config.toml
num_hidden_layers = 12
hidden_act = "tanh_gelu"
positions = "learned"
learning_rate = 0.00103
schedule = "wsd"
decay_fraction = 0.626
MLP neurons of a small language model. Each row is named by its layer, matrix (up: input weights; down: output weights) and neuron, and shows model dimensions 256-383. Each number is 50 + 12 x the weight over its row's rms, rounded and kept within 0 to 99.
After each neuron's rows, "fires on" lists the tokens most often at its 100 highest values on Wikipedia text that the model never trained on.

L5.up483:48 37 46 83 57 48 61 33 41 38 72 80 53 36 35 49 60 57 45 67 39 39 44 63 43 66 48 65 70 64 69 56 54 32 50 69 54 48 41 40 45 47 53 59 39 48 49 25 47 42 64 37 40 26 40 57 46 48 52 50 63 63 47 66 49 47 67 66 41 27 48 42 65 47 45 66 33 64 44 31 51 52 40 60 53 36 47 61 17 80 78 32 51 57 61 66 51 55 55 33 43 36 58 37 60 44 53 51 38 53 46 52 31 43 35 53 55 54 30 69 36 53 71 65 45 36 45 61
L5.down483:51 50 47 36 71 45 43 45 51 47 45 50 33 74 57 30 63 32 47 69 47 44 40 58 44 56 43 56 44 56 39 49 49 24 46 45 32 36 38 63 51 25 59 44 45 71 47 52 41 41 53 59 43 56 49 43 52 62 32 58 53 61 39 61 39 41 44 47 37 39 29 72 80 35 54 49 50 38 54 38 61 47 72 32 39 27 51 59 51 65 46 46 56 60 66 27 27 86 48 49 59 26 46 55 62 54 65 45 60 35 51 72 58 45 41 56 68 53 44 40 75 70 59 58 30 35 35 69
fires on: " (", " of", "ur", "st"

L6.up200:45 46 63 78 53 38 44 39 56 55 55 57 29 54 31 66 52 45 56 55 50 58 34 43 47 68 56 55 60 41 51 68 65 49 63 64 51 47 34 62 45 68 44 52 22 29 36 40 44 41 41 21 43 53 48 72 31 70 41 56 43 61 35 54 52 41 46 42 40 52 62 53 56 37 43 38 48 39 58 50 43 53 36 37 33 44 45 44 56 43 22 64 70 37 43 56 34 41 48 42 50 56 23 36 51 53 45 44 25 54 44 60 46 53 50 41 57 53 39 50 59 55 58 69 42 50 70 43
L6.down200:67 46 52 30 33 44 50 59 35 54 24 56 46 62 58 46 56 53 52 59 43 40 42 54 40 53 54 39 66 43 35 52 52 67 84 72 49 31 43 66 55 38 65 58 48 52 24 56 72 41 43 52 52 46 23 66 34 58 48 49 52 48 41 40 69 59 55 50 59 47 56 53 65 39 42 55 47 65 27 75 44 52 50 39 54 63 50 74 68 26 46 59 26 56 59 64 27 59 38 76 64 60 56 32 56 53 57 51 39 45 46 74 29 54 50 58 66 39 45 65 58 47 36 55 66 54 60 55
fires on: "i", "h", "t", "for", "ä"

L5.up133:36 35 51 66 72 35 70 41 38 35 40 61 38 52 54 60 50 45 57 48 55 65 36 44 31 51 33 56 78 52 57 70 71 53 54 60 46 53 59 52 80 67 49 41 31 52 44 44 38 40 48 51 48 40 55 58 44 36 52 50 64 68 50 65 69 51 26 54 48 52 54 65 48 58 43 32 46 55 54 41 52 50 65 29 60 45 38 52 40 59 35 50 44 37 41 50 43 50 51 43 55 46 33 42 65 53 35 51 46 52 54 67 62 54 77 54 72 66 60 43 54 64 59 66 33 34 55 31
L5.down133:76 57 61 43 28 58 71 41 64 55 33 58 33 39 55 69 67 32 46 50 36 57 40 50 67 37 59 43 53 42 23 67 49 38 54 42 45 43 54 69 52 77 26 60 37 24 63 70 46 46 46 66 20 44 36 37 48 59 28 56 67 58 58 45 54 56 56 65 40 38 67 47 58 59 23 45 55 43 58 40 63 60 27 35 54 52 44 48 47 56 54 23 44 41 54 50 44 70 46 69 74 41 48 45 34 47 25 48 63 45 48 40 67 40 51 62 49 63 57 44 61 44 55 71 79 52 58 30
fires on: "s", "ot", "t", "app", "h"

L2.up1162:41 47 42 69 62 34 51 59 57 48 54 66 34 57 44 37 40 66 40 44 46 50 59 38 43 49 48 47 61 50 64 75 32 50 32 57 44 60 54 48 52 36 44 34 45 27 57 56 36 53 39 41 47 53 37 56 44 49 26 66 63 42 47 39 65 39 55 46 43 53 53 58 34 56 42 37 58 56 61 60 53 50 45 54 53 67 52 48 50 65 47 47 40 44 63 68 49 47 55 33 63 50 47 54 89 15 55 61 64 39 52 47 41 57 52 60 53 58 48 64 50 65 38 60 45 49 73 56
L2.down1162:48 52 62 54 62 48 43 51 58 59 44 39 53 41 61 59 34 56 49 57 37 69 40 44 46 45 43 50 78 36 49 54 12 47 53 50 66 38 53 26 49 25 45 40 47 49 56 58 50 58 56 32 21 65 36 71 60 59 45 58 50 61 57 46 39 34 46 34 52 58 53 49 60 63 49 47 32 68 31 52 55 65 32 67 77 65 52 43 23 48 56 48 68 52 57 57 39 41 47 47 61 55 46 43 63 53 55 45 58 43 48 57 60 52 38 72 58 44 47 52 52 36 41 46 43 60 58 70
fires on: ".", ",", ";", "ive", "o"

L6.up748:60 59 62 68 58 49 41 42 34 69 45 65 52 52 29 55 28 57 34 29 46 56 45 47 65 54 50 41 71 62 55 53 65 60 50 45 47 66 62 40 51 41 72 69 55 38 56 51 48 49 70 66 55 54 37 58 35 62 36 60 42 68 46 39 57 50 35 37 52 51 65 55 30 44 60 75 51 45 40 37 59 44 62 24 49 48 61 44 58 68 39 42 48 47 51 52 41 31 64 60 38 60 28 58 57 53 59 22 34 28 48 27 41 30 49 56 63 64 34 60 31 57 28 38 43 45 53 35
L6.down748:62 20 51 36 59 34 68 57 42 49 25 53 48 42 75 31 39 31 84 52 63 58 67 63 60 54 50 59 42 69 54 37 45 67 51 49 51 22 41 47 63 43 45 42 48 73 46 49 53 52 41 66 58 57 50 67 49 39 51 38 47 42 48 37 46 57 60 39 50 47 55 42 50 46 43 21 40 65 50 65 62 53 42 72 70 38 45 64 26 50 47 68 52 61 51 49 88 56 28 44 56 69 49 60 51 48 55 56 47 47 47 61 51 43 47 47 56 56 64 27 57 56 19 57 48 65 55 46
fires on: "ed", "ur", "ive", "ant", "vi"

L8.up1395:38 35 69 71 39 61 39 51 47 30 80 41 56 44 30 55 53 66 41 41 38 49 27 65 26 62 73 53 54 68 53 58 63 53 51 64 39 66 43 53 72 42 54 61 61 55 56 46 46 46 52 50 51 58 37 41 64 41 67 31 42 53 64 53 49 45 70 67 35 38 56 50 55 65 53 54 67 19 39 54 46 45 54 54 51 56 47 65 45 32 81 31 56 38 63 58 59 63 45 47 40 42 71 42 65 53 50 35 53 60 53 63 45 43 33 66 38 49 55 54 43 22 54 53 50 40 55 65
L8.down1395:56 42 70 27 47 32 38 29 56 58 39 44 25 46 56 54 55 47 49 75 40 34 65 57 27 50 45 53 45 58 58 61 40 64 31 37 58 40 55 66 49 46 72 47 67 48 54 42 37 47 43 49 46 50 66 57 45 51 41 49 57 43 60 58 51 40 62 65 62 48 51 39 60 50 47 44 44 56 61 40 59 65 43 37 55 21 54 58 45 52 74 52 44 54 63 45 49 39 36 41 53 62 36 58 50 56 52 34 64 84 49 63 50 62 50 56 63 55 63 57 65 64 45 65 54 50 38 29
fires on: "k", " state", "e", "et"

L6.up1027:53 49 58 35 46 29 54 35 66 44 54 66 23 48 43 64 62 36 30 61 70 39 52 50 37 45 51 61 45 46 27 59 32 43 29 68 61 59 46 58 64 56 46 45 19 61 68 36 76 53 28 43 42 52 31 41 55 52 47 24 63 66 39 47 42 48 51 68 56 38 60 46 49 47 38 62 61 43 55 46 46 36 40 57 19 46 57 48 62 37 50 69 33 38 46 50 54 38 48 61 37 43 53 41 69 39 52 42 61 41 52 62 69 70 61 47 53 67 50 65 40 34 52 64 46 58 54 65
L6.down1027:55 44 66 50 43 38 58 48 52 43 34 42 53 59 57 52 37 54 53 30 40 44 65 37 70 59 34 84 43 36 41 50 63 36 42 53 39 61 36 29 74 50 51 42 29 48 55 34 52 54 41 50 71 61 36 47 37 34 45 71 59 45 28 65 62 64 58 48 43 50 56 30 21 44 64 60 47 63 46 58 69 43 43 28 38 28 70 45 30 42 46 42 40 55 35 51 36 43 62 58 55 54 47 37 31 33 46 31 58 65 48 43 50 46 39 52 52 45 60 37 52 56 45 45 73 61 54 41
fires on: "-", "gg", "al", "\n"

L5.up1137:60 49 28 48 51 52 59 51 69 47 64 50 47 50 46 48 39 44 52 62 59 54 48 35 46 54 35 60 49 45 43 48 26 33 54 39 50 47 51 32 52 47 56 56 46 60 44 50 50 50 49 48 56 44 40 39 42 46 45 40 43 63 49 42 43 43 54 58 13 53 49 59 33 46 48 38 59 56 50 40 51 52 57 55 52 45 45 55 55 48 74 41 26 71 45 46 42 42 44 49 69 53 49 58 49 54 46 54 49 28 52 54 47 61 55 49 47 70 56 42 43 37 59 59 44 63 39 81
L5.down1137:62 36 49 46 55 45 50 52 33 57 32 71 68 55 66 40 50 35 70 32 53 49 56 15 24 45 38 35 52 55 50 64 78 60 43 33 70 46 41 46 59 52 63 41 41 50 60 44 53 50 48 42 46 53 60 61 43 53 64 57 38 49 50 45 50 69 44 44 56 38 54 42 64 61 52 56 33 81 48 39 47 37 48 53 38 32 55 36 66 63 69 68 74 46 34 51 58 56 41 38 57 48 37 53 36 39 67 63 48 44 55 58 48 40 29 24 68 42 57 54 58 23 39 63 51 35 45 46
fires on: "s", "y", "us", "ric"

L2.up562:73 52 43 49 48 43 54 37 62 62 57 56 44 30 37 52 42 56 42 29 44 48 37 56 17 44 52 44 37 48 43 57 32 44 51 66 44 57 47 71 42 55 55 84 47 43 44 51 57 59 53 52 46 36 49 52 65 44 47 56 24 72 40 32 39 46 50 52 50 65 61 43 32 34 45 47 48 58 65 46 71 39 48 74 43 42 60 49 55 60 55 47 36 40 54 39 60 26 48 51 49 65 59 52 49 51 67 49 40 36 69 64 32 49 33 49 63 49 47 44 40 39 56 45 39 67 36 64
L2.down562:75 31 49 30 38 72 38 52 54 57 55 45 44 22 62 60 60 67 70 54 60 45 46 47 56 53 52 59 29 42 43 55 40 43 58 71 47 46 56 49 57 45 63 70 63 40 20 84 71 57 61 48 50 56 55 39 30 39 44 57 25 68 53 60 52 30 48 54 63 58 52 36 44 55 49 40 46 42 58 45 47 30 50 45 53 67 50 57 52 55 49 73 40 47 32 63 42 49 70 41 54 56 48 51 60 41 54 67 55 37 48 34 46 47 47 64 60 51 47 47 67 43 40 44 40 49 29 57
fires on: " do", " Do", "do", "oc", "der"

L5.up1009:37 63 58 54 29 62 41 31 78 23 52 34 43 61 47 61 44 67 52 51 27 58 65 67 42 43 59 37 54 60 36 60 41 59 34 66 48 55 26 44 48 44 33 28 44 44 51 27 86 51 64 57 36 45 63 39 33 47 53 49 50 38 53 31 61 41 43 51 43 52 52 66 52 33 42 56 60 80 58 49 33 46 73 36 44 59 34 40 44 49 57 53 69 21 60 52 57 25 42 44 52 42 45 43 48 61 50 36 52 66 59 41 41 66 52 37 45 52 49 30 45 46 47 27 44 44 22 69
L5.down1009:58 48 49 29 48 29 48 44 51 48 40 49 29 50 40 46 57 34 56 40 49 51 36 52 41 61 34 69 47 55 50 58 68 60 41 56 49 41 47 65 38 56 48 70 46 67 33 31 38 47 60 63 58 32 47 49 37 44 40 61 52 45 57 58 51 55 48 56 44 26 38 49 37 42 60 35 53 70 51 59 72 55 54 64 47 70 37 48 44 46 82 64 51 35 47 59 42 71 55 32 50 47 31 57 54 59 28 37 47 56 60 49 49 57 42 68 30 54 52 42 40 64 51 66 43 51 70 69
fires on: "x", "tic", "ical", " to", "ro"

L6.up387:40 52 59 63 60 56 33 43 43 32 61 76 64 55 40 50 42 66 47 52 59 40 35 47 52 55 58 32 60 48 54 60 52 35 68 67 49 40 50 50 67 37 66 62 35 41 44 56 57 61 54 54 65 51 44 60 48 41 42 32 41 48 43 69 66 49 64 49 61 41 56 55 66 52 78 64 68 56 50 65 32 46 35 54 20 61 27 53 53 65 32 38 47 43 67 40 46 47 51 48 55 57 48 40 50 32 70 33 32 55 48 51 39 58 37 56 60 70 40 65 33 42 44 28 61 40 37 45
L6.down387:56 29 56 36 43 37 68 40 45 32 28 39 83 61 48 34 58 46 68 53 40 64 25 65 58 56 58 31 41 69 52 59 50 55 34 55 50 50 45 52 65 62 51 47 62 55 31 32 32 51 27 59 54 50 49 56 45 58 45 52 35 63 53 36 38 58 42 45 50 35 42 56 66 70 30 39 43 40 55 32 48 49 53 55 48 37 53 37 54 42 48 62 44 64 49 55 45 71 50 46 66 29 48 49 43 26 59 53 64 61 37 67 50 41 52 61 44 65 44 23 46 55 61 61 47 32 55 50
fires on: "ur", "mp", "est", "all", "st", "vi"

L5.up747:44 44 69 69 50 22 38 39 56 43 60 49 58 32 43 59 42 60 50 50 56 38 67 38 31 66 54 56 45 38 50 36 42 42 54 40 29 59 37 56 34 41 56 51 53 50 51 40 57 47 45 65 68 70 45 64 40 70 35 45 62 72 41 26 29 39 51 45 61 49 36 58 36 30 58 68 49 44 54 52 48 34 68 54 44 65 46 56 45 57 39 36 66 42 74 42 50 40 48 42 61 54 40 69 58 56 43 54 56 41 45 56 57 49 56 38 35 53 36 38 40 52 71 46 56 47 52 61
L5.down747:67 52 43 53 52 60 34 58 42 43 34 60 33 54 46 69 59 38 36 54 43 54 53 44 68 42 49 56 35 35 44 59 47 57 49 53 37 43 60 59 34 59 52 51 45 33 63 52 50 56 59 46 32 62 53 55 54 31 57 24 50 66 56 45 44 33 46 65 32 48 57 55 49 54 47 53 51 25 61 49 37 49 41 42 49 67 53 54 52 75 55 71 48 71 40 42 57 56 45 66 63 51 60 60 38 51 45 43 78 37 53 59 67 51 68 59 38 36 52 47 47 29 71 34 60 39 59 51
fires on: " of", "to", "in", "ce", "port", "ide"

L5.up1334:43 42 65 47 46 37 63 42 31 35 48 65 44 43 45 52 63 50 55 52 70 50 41 66 51 68 45 42 53 48 45 48 35 44 55 67 44 35 49 37 49 53 60 36 43 42 60 50 49 49 33 51 40 61 27 49 40 45 66 54 53 58 54 62 59 51 41 65 50 43 50 52 67 47 50 11 54 65 45 48 52 27 59 47 52 72 68 70 26 58 62 55 48 63 77 61 66 60 43 41 48 42 24 45 81 24 49 57 37 52 46 54 50 48 64 54 60 56 47 60 43 65 64 62 61 43 36 45
L5.down1334:51 51 46 36 61 61 32 52 72 36 57 68 47 66 59 57 50 40 49 35 51 32 45 62 51 46 42 55 46 68 61 48 67 49 56 57 57 63 53 56 49 66 45 41 46 37 72 70 22 52 33 58 36 30 73 37 64 40 45 57 24 60 34 56 59 58 32 64 41 49 44 49 36 49 69 30 42 49 43 61 55 54 39 56 54 38 61 49 65 65 45 47 32 49 34 63 42 35 53 80 66 76 70 46 42 51 48 42 50 52 53 80 50 57 27 50 28 43 48 36 57 34 69 62 47 46 68 45
fires on: "s", "li", " 19", "ed"

L8.up39:62 33 68 68 53 51 36 71 50 12 43 43 37 48 49 51 44 54 48 51 58 32 50 45 30 50 50 47 64 56 52 55 68 58 46 33 46 59 28 56 60 51 43 54 47 41 66 48 43 37 46 68 55 44 42 66 38 61 44 58 34 55 35 41 40 16 45 43 61 33 33 45 53 50 44 59 54 40 43 37 57 58 56 61 45 43 25 45 58 41 61 55 60 76 60 46 57 60 51 43 66 55 58 52 44 27 63 52 47 43 61 57 49 29 34 70 29 56 50 33 45 44 67 51 63 52 35 81
L8.down39:89 82 40 41 44 45 49 57 43 41 13 69 25 51 54 51 58 45 56 44 67 59 60 46 65 59 59 50 43 32 54 30 37 68 64 45 51 35 40 47 66 44 30 43 49 49 61 52 44 53 50 51 72 60 41 61 46 35 46 42 61 36 50 47 33 14 56 80 55 66 52 66 59 47 51 44 64 61 34 51 58 45 33 53 52 72 52 42 61 46 56 57 51 42 52 59 31 41 53 54 38 35 56 78 54 41 38 34 47 44 41 31 52 31 45 30 39 48 56 48 56 31 44 54 34 35 69 38
fires on: " in", " of", "ic", "age", "in"

L6.up1448:37 44 53 63 46 26 48 45 69 49 64 73 55 43 45 47 51 47 34 51 51 54 60 54 47 53 44 59 55 55 47 41 54 45 46 56 45 64 50 42 57 54 53 47 39 44 56 58 75 49 57 51 45 63 39 43 51 43 44 64 73 69 47 33 74 44 50 52 55 20 68 69 63 49 79 77 53 44 40 64 29 56 53 39 36 47 52 41 59 36 31 44 41 49 33 41 45 40 23 39 28 47 39 37 54 35 43 50 66 40 46 50 46 41 68 67 43 58 61 52 32 44 46 35 50 46 43 48
L6.down1448:44 54 66 38 63 73 64 46 58 45 64 55 42 39 49 42 60 67 46 53 30 56 33 40 52 46 43 58 72 56 44 33 60 56 55 59 43 44 54 43 60 38 43 59 66 64 42 34 46 47 49 39 73 65 46 31 43 48 62 39 72 47 44 56 50 69 58 54 69 51 40 43 11 44 25 48 48 39 38 47 55 59 77 32 34 44 41 46 50 60 61 39 54 31 58 38 31 33 38 59 38 63 45 42 42 47 61 45 35 59 53 46 61 31 47 26 88 50 45 51 39 39 48 51 35 48 61 55
fires on: "p", "k", "al", "-", "x"

L5.up844:34 58 61 53 52 45 68 56 37 46 63 48 50 57 61 29 52 58 49 47 47 46 72 46 53 41 44 40 62 51 61 58 24 40 41 50 44 43 47 72 30 44 50 36 44 30 62 46 38 38 34 38 37 46 37 40 48 50 25 63 57 41 50 44 80 39 51 47 52 57 69 34 49 27 64 37 28 61 53 43 29 45 44 59 39 46 43 54 40 44 71 28 58 33 84 78 51 21 38 35 47 37 53 46 52 51 74 65 57 55 49 62 49 53 34 63 59 65 31 64 23 29 46 42 29 44 48 69
L5.down844:77 50 70 51 34 42 51 41 53 46 44 73 60 66 58 61 63 60 50 42 28 76 26 25 68 48 40 46 50 44 41 51 43 66 60 37 68 57 32 49 64 48 53 57 71 29 39 51 51 48 52 50 54 61 40 45 31 31 74 41 45 57 37 78 45 57 42 65 60 62 48 37 41 45 63 42 28 74 30 41 73 58 43 54 53 61 35 61 54 72 66 41 64 53 75 57 62 48 49 54 53 42 54 51 47 71 51 48 74 44 50 29 47 42 52 50 51 54 52 69 47 37 37 21 61 44 59 57
fires on: ",", ".", ":"

L8.up584:51 53 53 75 45 67 54 58 45 42 58 52 47 43 48 43 39 50 46 70 52 54 63 46 33 46 39 37 69 48 58 30 58 58 44 73 27 45 48 61 56 70 31 56 51 54 48 52 65 45 48 20 55 77 38 37 47 53 60 44 37 51 38 38 40 38 37 52 47 60 60 56 53 39 35 50 51 47 39 34 22 48 45 32 46 54 31 41 53 62 37 37 61 46 53 43 54 48 49 26 32 70 53 47 60 41 73 38 39 32 59 51 60 41 37 46 71 52 24 48 39 42 82 36 38 53 57 40
L8.down584:62 56 57 43 53 60 60 49 75 47 48 53 50 44 39 49 55 66 52 41 39 33 47 41 52 53 58 48 59 59 43 50 56 42 27 47 67 66 49 61 65 62 64 46 49 51 61 56 54 53 74 28 43 59 52 66 59 26 47 37 39 19 72 43 55 38 56 68 30 51 50 51 44 46 46 28 41 42 63 41 68 51 65 20 63 50 39 51 64 51 45 72 57 46 43 38 49 32 40 52 64 63 42 60 59 39 54 58 51 49 57 51 67 58 40 51 68 29 36 45 41 66 50 54 42 67 36 50
fires on: "s", "ed", "n", " and", "p", " of"

L6.up443:55 49 37 72 57 70 62 39 48 40 74 85 67 40 56 61 61 65 50 53 28 66 51 63 41 50 32 72 71 62 46 59 36 55 75 56 34 46 36 50 39 58 52 60 46 47 51 55 44 41 49 38 65 44 48 59 62 29 42 64 45 58 47 44 53 50 47 55 40 46 53 55 51 23 60 60 46 36 56 54 27 40 51 41 25 43 38 59 44 34 43 67 54 57 35 45 67 58 65 49 40 65 46 46 39 42 47 62 62 47 55 50 51 45 42 58 65 49 48 40 40 41 59 29 55 49 60 60
L6.down443:37 53 43 54 44 51 35 33 57 50 34 39 48 55 38 36 48 47 61 61 65 38 59 69 44 32 53 37 34 24 27 71 68 49 45 43 63 60 64 55 75 59 61 16 58 58 57 24 49 54 34 59 43 38 55 49 30 35 52 60 63 42 61 40 66 55 56 54 41 50 58 53 54 54 69 47 34 41 47 69 42 57 50 50 53 60 54 40 64 32 42 37 52 61 57 64 58 43 36 50 71 51 45 67 35 31 58 31 67 54 55 58 64 58 38 49 51 62 49 74 63 59 56 50 47 52 52 39
fires on: "y", "is", "u", "z", "cast"

L5.up639:67 16 40 33 50 57 65 40 37 41 69 58 53 37 44 65 44 53 18 39 42 40 52 39 54 52 43 46 53 43 42 51 48 40 30 66 44 64 35 47 59 47 60 33 31 68 44 43 38 52 37 46 56 50 38 47 38 57 35 56 55 32 41 54 48 39 52 52 57 44 57 43 51 48 42 56 57 49 56 43 51 58 49 51 47 58 46 47 58 55 50 66 78 48 40 64 27 42 42 45 36 65 45 47 53 49 46 49 38 33 53 46 45 29 29 32 43 55 12 66 42 58 68 48 49 51 61 65
L5.down639:40 61 26 51 39 43 39 51 40 67 37 23 62 42 40 47 48 35 42 57 77 47 41 37 45 47 30 32 50 51 47 54 48 47 49 49 51 44 51 66 50 43 57 58 59 60 69 43 31 52 55 47 60 46 64 41 49 46 63 67 49 35 57 51 45 56 47 57 53 44 73 72 42 40 86 51 50 46 30 54 56 50 53 50 36 46 62 35 58 50 44 44 28 47 21 54 50 42 59 49 57 57 67 54 39 60 57 49 53 41 51 52 30 56 45 56 56 45 53 48 82 45 51 35 43 50 66 45
fires on: "c", "ci", "vi", "cc", "port", " of"

L2.up817:59 37 62 45 47 51 43 41 63 18 35 43 19 44 68 57 64 45 35 59 52 50 77 53 29 43 39 56 44 56 49 46 36 35 56 44 34 61 39 43 61 64 63 63 48 57 48 57 63 50 49 42 47 39 72 54 43 47 54 61 56 44 41 55 42 47 32 73 59 37 52 51 57 52 29 48 66 80 57 26 24 51 55 45 42 77 43 61 52 55 52 62 70 43 52 42 69 47 54 49 68 51 38 40 57 39 63 65 56 37 49 57 24 41 59 32 56 54 47 66 56 60 62 51 58 39 35 66
L2.down817:48 44 33 66 46 39 39 60 34 28 58 60 63 59 49 58 42 32 61 43 36 45 52 39 42 44 47 67 50 66 77 29 42 47 38 30 69 83 71 32 72 64 64 53 68 41 41 42 49 45 67 40 61 66 87 51 72 55 56 61 32 52 41 54 42 63 49 58 50 65 50 65 58 35 48 43 52 44 58 55 53 46 53 41 53 31 41 52 26 42 65 50 33 41 48 58 20 49 57 49 68 52 40 57 59 40 55 58 38 55 53 70 54 61 65 55 31 39 45 56 72 36 59 49 55 61 48 42
fires on: "ne", " Ne", "di", " June", "e", " July"

L2.up901:66 61 49 62 51 31 53 63 42 41 67 53 63 54 46 53 30 44 37 47 58 33 61 59 36 54 35 61 46 52 55 44 48 52 33 59 59 53 42 43 34 45 20 60 45 58 46 57 39 40 65 54 61 67 54 62 67 70 42 51 64 61 55 48 49 31 57 45 44 46 51 38 25 16 63 61 57 54 54 51 56 59 32 53 29 37 47 48 49 65 51 45 42 83 41 46 57 60 62 53 55 51 38 52 37 56 54 47 49 40 59 40 36 40 54 45 60 56 51 48 38 19 66 52 53 58 31 40
L2.down901:63 68 41 56 67 26 57 60 50 66 57 63 42 40 51 66 54 43 34 38 44 53 44 25 53 62 39 54 72 79 49 61 50 56 47 33 38 61 44 61 55 49 33 42 57 48 55 39 61 54 52 58 48 47 40 70 61 36 41 60 40 60 63 53 43 61 60 45 18 47 65 73 59 49 62 57 37 68 71 54 47 50 43 52 37 24 50 47 58 59 51 51 49 52 50 42 48 65 84 59 59 56 67 61 36 55 24 31 49 55 64 41 60 42 38 29 30 47 61 68 58 46 56 56 38 32 38 17
fires on: " Ad", " Ab", " with", "ad", "ab"

L5.up1453:29 37 38 51 69 34 49 49 50 54 62 46 36 27 52 53 25 44 55 64 64 57 66 60 58 70 43 47 46 26 53 35 65 50 39 33 33 55 23 56 69 92 40 51 78 78 54 57 55 46 25 51 41 38 37 57 44 48 57 42 59 59 70 53 63 54 46 47 59 38 51 50 56 40 48 44 63 67 57 45 43 55 52 53 46 61 65 64 40 58 58 62 63 45 50 46 47 53 36 39 36 32 38 42 60 36 68 72 53 49 56 50 36 47 45 59 54 71 50 69 32 52 68 47 52 57 59 55
L5.down1453:63 36 69 67 50 41 53 61 43 19 41 55 56 51 67 40 48 46 56 29 48 66 56 30 37 37 54 59 68 71 45 54 29 40 55 64 58 39 53 52 55 58 29 34 53 32 52 66 54 58 36 66 67 41 52 63 81 37 53 36 39 44 45 43 48 82 45 58 51 50 40 58 67 45 44 42 47 31 45 53 44 50 56 50 51 38 50 32 49 68 55 32 39 58 34 69 46 58 59 65 54 46 50 57 61 51 45 45 51 47 65 48 57 58 68 41 60 43 40 54 37 58 39 68 49 62 76 34
fires on: "s", "t", "st", " ", "n", "li"

L8.up1195:65 69 52 40 61 42 27 35 41 29 60 52 51 61 33 37 38 65 40 30 53 37 34 48 30 64 40 52 48 57 42 52 43 38 52 42 68 54 44 80 44 34 49 52 29 53 48 41 48 35 62 55 47 45 79 56 26 56 45 43 49 56 42 67 25 47 56 46 61 48 47 50 46 52 45 50 44 33 48 48 52 47 19 45 44 60 42 60 42 63 55 42 35 77 35 48 61 33 48 50 56 71 60 54 53 45 53 33 43 32 59 60 34 24 30 42 34 57 55 72 46 39 65 27 37 54 49 62
L8.down1195:67 16 32 57 66 43 59 55 46 51 66 45 60 44 39 54 40 68 38 38 44 28 34 55 39 52 62 49 61 63 52 47 73 36 56 33 65 43 42 39 71 61 69 37 56 51 33 61 76 43 31 55 47 37 60 47 19 57 29 21 59 57 55 49 16 74 56 38 50 55 55 48 36 57 62 45 50 54 55 43 47 52 70 60 47 36 70 42 39 55 47 59 46 46 61 52 41 43 56 65 41 21 64 63 48 56 62 41 45 30 47 61 48 35 42 45 50 34 47 60 51 53 46 63 53 36 41 52
fires on: "er", "d", " Ad", "ad", "la", " —"

L6.up733:18 56 49 41 60 47 59 48 66 40 42 46 41 40 41 32 52 50 48 58 59 51 64 38 44 57 61 58 58 69 31 53 47 53 76 58 45 49 46 71 65 64 54 52 63 48 55 43 48 39 36 38 39 76 69 70 44 36 52 63 22 51 34 49 62 45 27 55 55 51 57 50 63 59 39 63 56 51 65 30 47 37 29 40 52 41 34 62 51 34 47 60 52 39 56 59 51 39 54 30 46 48 50 45 48 45 56 48 42 42 62 46 69 66 26 61 59 63 83 58 40 24 53 25 30 61 53 44
L6.down733:65 43 74 42 68 54 53 46 70 51 47 38 57 50 59 39 41 40 58 41 52 59 74 41 62 49 39 65 39 69 38 41 44 38 35 48 66 60 68 61 71 64 40 55 63 65 42 32 60 47 53 38 54 44 61 63 20 49 39 62 44 22 58 57 41 55 60 57 45 70 48 49 38 38 52 43 60 51 49 51 38 28 55 52 51 42 37 27 41 60 45 62 51 41 69 62 41 62 50 27 27 43 33 54 50 66 65 64 43 61 43 58 58 48 46 59 74 14 42 44 36 64 51 43 50 58 28 40
fires on: "n", "k", "s", "ch", "z"

L5.up1154:48 32 49 64 50 42 65 53 67 50 47 56 41 47 36 62 49 70 40 52 61 41 51 65 33 46 49 45 46 49 62 77 41 58 38 61 38 53 40 80 62 68 61 57 53 46 47 25 58 50 14 56 40 37 72 83 30 28 51 59 54 68 41 39 49 40 53 61 57 71 60 60 41 41 29 47 55 72 46 51 59 41 55 43 35 57 40 38 61 43 49 64 46 35 72 49 43 34 44 47 48 48 33 54 43 61 54 41 33 56 57 60 46 76 46 47 50 44 53 44 42 14 62 45 34 66 54 63
L5.down1154:66 54 26 38 49 64 34 63 47 53 47 39 77 60 78 70 49 56 52 56 58 57 53 38 58 32 29 41 48 38 43 52 61 31 38 46 41 39 45 55 66 14 61 62 70 33 38 63 38 55 62 56 57 62 47 45 60 55 49 73 34 54 51 30 54 46 37 56 52 48 56 49 35 51 45 37 47 41 60 62 31 19 58 41 36 70 64 63 52 61 51 44 47 61 43 55 33 55 38 58 79 48 57 44 48 31 38 26 64 28 59 41 30 47 59 54 49 34 47 40 72 40 40 46 56 35 47 42
fires on: "t", "ot", "oc", " Do", " do", "it"